Weights of a small transformer language model.
Size: width 160, 2 heads of 64, vocabulary 8192, 7.87M parameters.
Architecture: RMSNorm before each block, no biases in attention or MLP.
Training: 149M tokens, 4557 steps.
MLP neurons of a small language model. Each row is named by its layer, matrix (gate and up: input weights; down: output weights) and neuron, and shows model dimensions 0-159. Each number is 500 + 50 x the weight over its row's rms, rounded and kept within 0 to 999. Numbers have three digits each. A neuron's up and down rows have the sign that makes its largest values positive.
Before each neuron's rows, "fires in" lists the words (lower case) most often at its 100 highest values on Wikipedia text that the model never trained on.

fires in: "preceded", "an", "their", "on", "two", "average"
L3.gate333:480467432531618453578505523500477479489526476544610473366510464519512554509555541509541540587332436524529509451502530485545550547492453509508453423474348533477492436436527456485562467419450453442503453497520520452488555471524587615544454460523461635476496546534491511536484513503541466483410480575531511511556498517513501442569506547512484488500514534530487487497425554544505464462455518407560462539514488578417475556539505399480484522460382405541486540491543490510476574563456446
L3.up333:502526412463527550480497524503541581372519462510538535571427446455457548420505458529503503521510484461474541512488510473458522519480509429585513557537458512502490507480549449536571530435530502578582450573432505531482463535531541585515449505563561409423546504533475563461513416529489488470423441470547560479436386523531474509587494593516502505523447464491501452532401472396542521435434442519538491497466548559526540488496590382519616599365555520504509569469419565432549494475541511
L3.down333:484487473529508534492449444490461497541529592481417537480560537634431536496423605579500554543414467534505490498465480508508413463492595470403426505535407483539484537436477482544448490510448431499515439649525472498472527497538548577420503503505491549493492462454431451505438529499465509462389521566528547418469502470605567497585557585548536561432510512557558434467501540475518551394503536473502584457502575485489436470578470430543483470562514536593466585473581495489507498515493467

fires in: "an", "one"
L7.gate2:468523516508576583555553472572369516503485455465548538573519508460600484439552537649443481479492468545469430501564529486501481482515560571438530406549434512464410520421499546534534544454563396488513382631535515531488514483470586493493548496497484561505524424486458410574468481494559527470465514499450484586507507418600494496450532503511460509512469505585497489551511551448543522511456464521553502538496508508526491575482548458467477464492336569410517503489475420505436534595503523
L7.up2:528487462514538546448547506493425552511494645551439402536458531475390481621481560562500506527407500483468513569567489425525444398482472443498471507536547497462463534480510411536504409516521522485479522539452496468479468430584622466447512542465439432470526542434475454447596482423378476505475451495517441513542554526489517455521449579528511523438448471440523444557599509467437518518446567469496499528490512556439491577491488456506517486480567594458442529599527528515554485466615428
L7.down2:492491442412544478536542564540394592516533493447429571470412532530498397523430538561525492505516502554523592518495508479418450507464525437517479473436544523531459465541474436512554495518432547563444527599537498403416472564459539427506458438549541510482431591552532530533517574430474513455534616452558499577419452483488477442548518539519540522543491409465475403460499466525508386425536520491536423540542478498445492474428497510588533502533555470504449580518554560427479539621474493

fires in: "by", "than", "as", "st"
L7.gate308:450493518548468559440536493534412500540497516540500509535481527477500469470482557484458493459453481527550466524436520451442471598452551489581510534509390461466480461410493583476506506591426498475404520563536461532587496519496510516455503549494549389473465452530463502490443570537524538525449438516508444564543434628505494606446572510438491412596495469404424518595530555586489451559549455452399569500502540505450497469541489414407520444453550546588488520522514355487524516542501544
L7.up308:501579449528494577539496450577476501473492465447509516507468507560509471404481415547478487484558470457454482521471524509565555529545474484592515424527593476470527476476453511381531540663512617445429580456461487525600508605526456472372470528518441478507458484459531415540480551491503533501518478532475496567478531546420496534425509493490535455452470485455460476651470469504534552544600516537473542388540490476516441532501467420472522509478512476517644588526489512529560568549465491
L7.down308:532538482526543465533550520545611444460542412473590446516506543395532494522419530502533494455528476531466548454524480538532492564447528537455475568527475536510514462579432487583502572433504409499499417528403406513416465574497416516523451581548478504557542485499515429522517535484433530589539454451490580637531487592502503425491442513572456436530483403517515440466503562438595565469515559452608483519569528514506428519447358548452471548520509523494504446506536454516499502463495539

fires in: "was", "as", "been", "became"
L11.gate458:506506478546491479505572489627547471451453570448511486512521533452478479576474560494487421470472479541555531572419428441562481424502502548476589476529471515509451479465459445421431547558533521428588468473551446547459508532516462608480472511512630583506531442504477503437536466540562517560633504507565545512458539498619535582473482508491563565508431485508588522518492496530471533526565522468532588510492531564447415426498637537513478485471437547578463523493598457477475527496379495
L11.up458:467482507504564478464515498529649499434350487487492453480517466554489502399397506526432581469539533542545534430475408478556556502508474490475440480479548490388468527515443515461528477402523532463577506563505471520517526445446541492402477437542487569449485444576511462442550468539481507569533468503543485554501478481451553518421567456541488410469461494566529425507515562594432500550454552560454447482417515486432482531383332515482535526586545482506520517560515501568522460464523513
L11.down458:508513452472440599513534452406463534425545568521625559403509505490472535398590374534562501460513534565445561528502520475499427442536479501551456586492433544510531594453528501509490455495462523493495474544462378480424480547497496588543512494477442456509487533467544342420433591498448476573438431529428522493569498389529480553478513479504483537445545455392488505473538507497440526501442498568472417463475493432492544501516498549525458526537535494492453493494489607584528504540537460

fires in: "of", "for", "by", "as"
L10.gate282:524443546505536552440493439489427545473516465512467469458494548544490480546558459443471555438506555498460584554496538537365451523583573514569503504472526494453464509515419472433458528642535510512579513559465591450487416488572559473518500558542510429426442525452495543526464471532463492566546482548419496426441505469527518532419493560425520558433545533472548491528468563497511428523474515494579441412481498489449631532405429556552584443572580593483502494513498423443498598537497503
L10.up282:360518459520531425545511526508587540532428508510523486422462493422500480503494507468449577485482492589458496462477556471477548463488503463477489550482553393508565549419446565510489574538511512431555544562431503472435480531511533516464435471573576515494527583460542557511572570553478543407522563510578514550441435435419463541568418489476449477467433553527459536537435544539442530509509535616550527459594617414444535515559522453632477466521509479507440446548426476558454496531528482
L10.down282:511493490537531555536463522479476438423461558563600509553564597533587487499463470429448493529511557493435545448517483418531514494486451575504468487466478524509482439538425527416505472491533473470439447484541463559400462507493432539530524551450527523472524491499475405517469590487441613517521500424506546591491525552416527583510525521531515486484526545523526563383482529440571435497550538462547619537535512472477483462415507402506468576433444524505490575525497481476365431589346486

fires in: "as", "do", "make"
L4.gate464:498555544496454563469545430586565513526411494501557553416471517538491518478566545519528607529490554493473502504529539425451465497523402522442524415512463470578521479607503538517495523561557430497538470377488476490570427474564498531409439505451487552573595473525471568449490500497514493531542475520480560483403519515515458463437606555426542460539565478571533634517516432461553490374604516510444477486516470443519486578541441496433482444567489519554562542554543462464535522432505431
L4.up464:506566463401472537439453549496554429511502602496540531561426468504454547459573460547428483458546494501519500487535476541511491465515450532462395421485336464535571384478449530531489512431448475437581523528480546466515495536478464441533405496474567594517480495543536507567455572461569517535559494559546554478495516521546437521488517454548499518474452453484446663454440511400488493451547386460514517519491492550506493555510421412509420525464583497608491578542454511491531530504522433
L4.down464:496554533544446609411539429549513542482458598573537568541422505508590565492439444488494606569467610535527512507600456347519449489496520562467515503463465481524480587534494533547488449543422513507544439512505484486541477483591480457501428538505456588490504536472615522531544492608521555537511487530516533521411545472515525517467530554479476467473552472505468650485450511526548440388466465481448593441472432485544482549490470505515546506452527488461494566559507451478554553404552532

fires in: "in", "2nd", "1st", "3rd", "obligor", "as"
L8.gate509:554610457546493610499535481497481512421471539566565474453511499542526491374433469333442605503592531510446401479490389506516473491499483544533453555488572521488457458494477437422455421473481510456446452574539513534449468457412487536575535522434469584486545592432537419478532574573616497544478530475522429456483564459536434455446441461440525515467455550506492517547463494572424481496518474473515482533507473521522499492515424434510516432484526529497437491456481591465487523470426440
L8.up509:511528492524462501521510488499438475534533495538609541573573482517487465505598453448444561509552488489474455508497467465442528407495572546416537529522534463432518533545546536564466546609456492501603485454614461538466492405561477567453477550513476426549560479506548554426481508562516427447460548516493513490528408474543502516417596398533478514471449559531580478551437539472558489565561406476573407487515513569488578505444532489481580418460539491558502520491481496428547636559477409
L8.down509:521441432497510405496545426581477529496437501556667526490543551424616546553576431493513509496524512510520463530516460468508613456500480479484568461435472537442534547489456542492477533432602539392500457529528507476517498472548463515566474422535467370502512448483545516540495403544548510498589473516469514485422566475599445521491563488472498538562457419586499451571458567508446499474507444475592435528465512542418463496462544586463574422432456485527467486458495420483486545547477439

fires in: "all", "team", "series", "family", "teams", "group"
L5.gate228:446364520467521519538426383481414527545452476434437514611572554469528534551492528571425510406477544445599475511492462403564546468522455417454514522489506508515440444519552516426553533435532563508468559540523485476489544466496505424427494576451459506477443544548452482492542517504503409458473476533554501473449469667497530528496464535501507582479515452536449527463500525569493451409515422604475444526509426454441519528444497544502563537440451508494543545502564492373466561565506489
L5.up228:509399533525497578441491348478533541458458420453495502530489505481517589516495521464443441551460566446516427494497479364531532436504521538446540496518504535467507530560499519511465479342428501478473498609539525516520536526555498467408512513514558522534479652623479480475528451539502461511488515486523447433497491632406540524482412562444488561490515493476522432519526472589540474459454480582467462473584421453451444492465413510481569501448498470552547531508514423498566517506417467
L5.down228:570466556533456529414454462399487521411532491534505532516570553515513514523556542498567511455392623426476438535526455441552499469513468433468572494454539562509561515472522466460568611368428464464587539457559501555447540524510374500462482493485513447486487499447551537549418478531492464489522491505611455501431511465438479498482504583537575543574531400563529498518470487582491547452486496521517533504512478509515542498562533553425539550575568515517438384533561494513562447537388453

fires in: "as"
L7.gate447:497535514501547432477516545567421487453464557574432593369489459500525467363492491482448456459468485557520524469475397403474525543555460414485629480423502526527441437553509478509491490606577501465528490525516517456486512484457514581451446575472457530435507525531482527496439543378510536496571475478553363525531473518471505429538599488493506531474461456560577463529444495508489403461476440501391486558481512485476543453524561462439518415564503473451539534434525559517491507577480415
L7.up447:440474441571466540545546525496554535423507492400570457427516440516482491462455508514386557543523514537471455516518526583512576523440514537463463522519449436468474434519492493590534515552453657496596478577460544480539407527577543504460480514575519434525599519558537427517504384574485456539453515499530605477546516438552483512445538483581524485530500539527477494485584472462503526537558521433537541454596580495461449582383486424559459490506466501584531521531393468461501506525498560
L7.down447:439577405604474543602486524512499508483494502457537507493586514494514499486480482586488509520474453494448486517542481559492554413536547582476468514552516466457456438506417454515504533512556510459569592515562505581402591477534403490517465509507576515502522516549569499504486479422456538496506363521478495442460526433525533519403496394521471559508446497508432536412546469490567515499630470487582461509532528499378481541470452441593447540482561545502506442512415482452520533479442656

fires in: "are", "were", "is", "can", "target"
L7.gate235:470426650520526587493439557568545513493445476515532551581448455551456556462480446469570515405558474508457456553443436469480450487525481475441476511493523461548464514537507609483446533599526444495460495515517456396420574406518488480426528570449475509481475540500549528518477491459399542404520589391526424521541487578372526455527473498451507510478459456426447510504467583438533527405473496557488482554607486600486492465512477527497452470553506531560494463557561525504446539535466428
L7.up235:435451634522477518504534525551543523453398496584490554644491418503508506481499427468532465422515512452431511560532510421553506453531441448442521560454488373512493598502581499503526480457495525453551597528490489396463591539518419485467482398544449519464451520532561473458463382411515447496518567439531424431470509473421476442528498503549501498491455479574468518521496479586621514392435471452489532489574446516479489529518496537483484458581515469516577523522542567473494519512537459
L7.down235:524460504550486407418508506530477450408388549490481568476439520517562509439511463504508476501449519592510374518540478520567485468657470482500451507462518444539496455458624523378445384523547604443640471452538387415522542565525461510461472474472440502554460482448442473549539447548456501551544534422523518495434489481472526445577511399527462526467475470531503538516492523506526476503443538473401553446532447592490559567453464497484503482520484491483455454461498450471537450516445500

fires in: "team", "members", "series", "company", "teams"
L4.gate278:501489483461532465486525478457609502561417494379471478483564511532532562491454500563417516488457464535562453503452534487519493545556476489538574539546454507478362469453494580493526564450551560544470539463519464520529428450491414465522528576495545489473427484581434512527500554464470465380597533494504457522553470630506505497513501494593645613425434577423495434544483524477463486437427524519548522457517460555473462456459446494542494569466381627499540525499547477494513473472503470
L4.up278:536497497476502475483494423489547580479403488453418491480554498516584532513410535575507474419383579496504546469449493526491519512557425506539528464541454494479443509430542526487439620464516601568479421483518443518606542520563460546600517453466538478409503502548504514513507430431453470455586476498591525500547386575447582525496510586486556542492523482423448495527479489495501474483504472555542516508525451518539470514369448510513396565569394591539557470547545436579522524475460524
L4.down278:521439470554412419458510512489500552529525550423571518419465524511541549513517511549555435546466390559406487528519551533555519502650535442459499518473544506446490524472521475462552524400469506475501537480577501524502566432483466431517543565507450344499465552565524447545583528480511415455514485446601520483484455510426576521466484434543519444504442486442502472517385444487495466423425421537586545509431467482512486418424487491421562564515520491477520547498429403553558492559460487

fires in: "is", "was"
L7.gate112:540451468489527562537556539557527548430530578520547485560467412470509593439460526547392447542565562508450603545471515553556444539454531457479543597445554491531513466448597575479484459481523479586557558525541493372468551447493472510581459571458570489532505513482477590479414488474481527523591526561528457529443466512502615414515510477474488447434477465493529511473434544572462528469467381546524466514512455523489517522381534437596612501454529469555558487539570479513466453469522474
L7.up112:497436454504578508560542567495506498474563561550496450435401473485523555488548507528501446596534568594492525509427491592534444595429555479458481534458565476574551513489579497504490449463490458628536500556510499467521547447493491479560500492452509540534592497480501533498417586468493444535530553478561453489420484490519546363582573464499438469490442491537433571540392583516445536469496455532492564539515441472490445505455573516630501484493482500495537505543661567521521439432529532
L7.down112:484509552537532517508563519525543492490458539590456488510444461489436544485468395528505525516520580520481577424570483565463458465511442588538425509486507553543467570503456537497399466493542461534481532542519436461498535505645467385477385473463516450492627479414460654492606532509446483513508485560428495550476499495523422466551472427465492435539454582477401438470553472396511490481481515507536477516489406525474525487470524499619536538543475516442559469585534470503442415485513511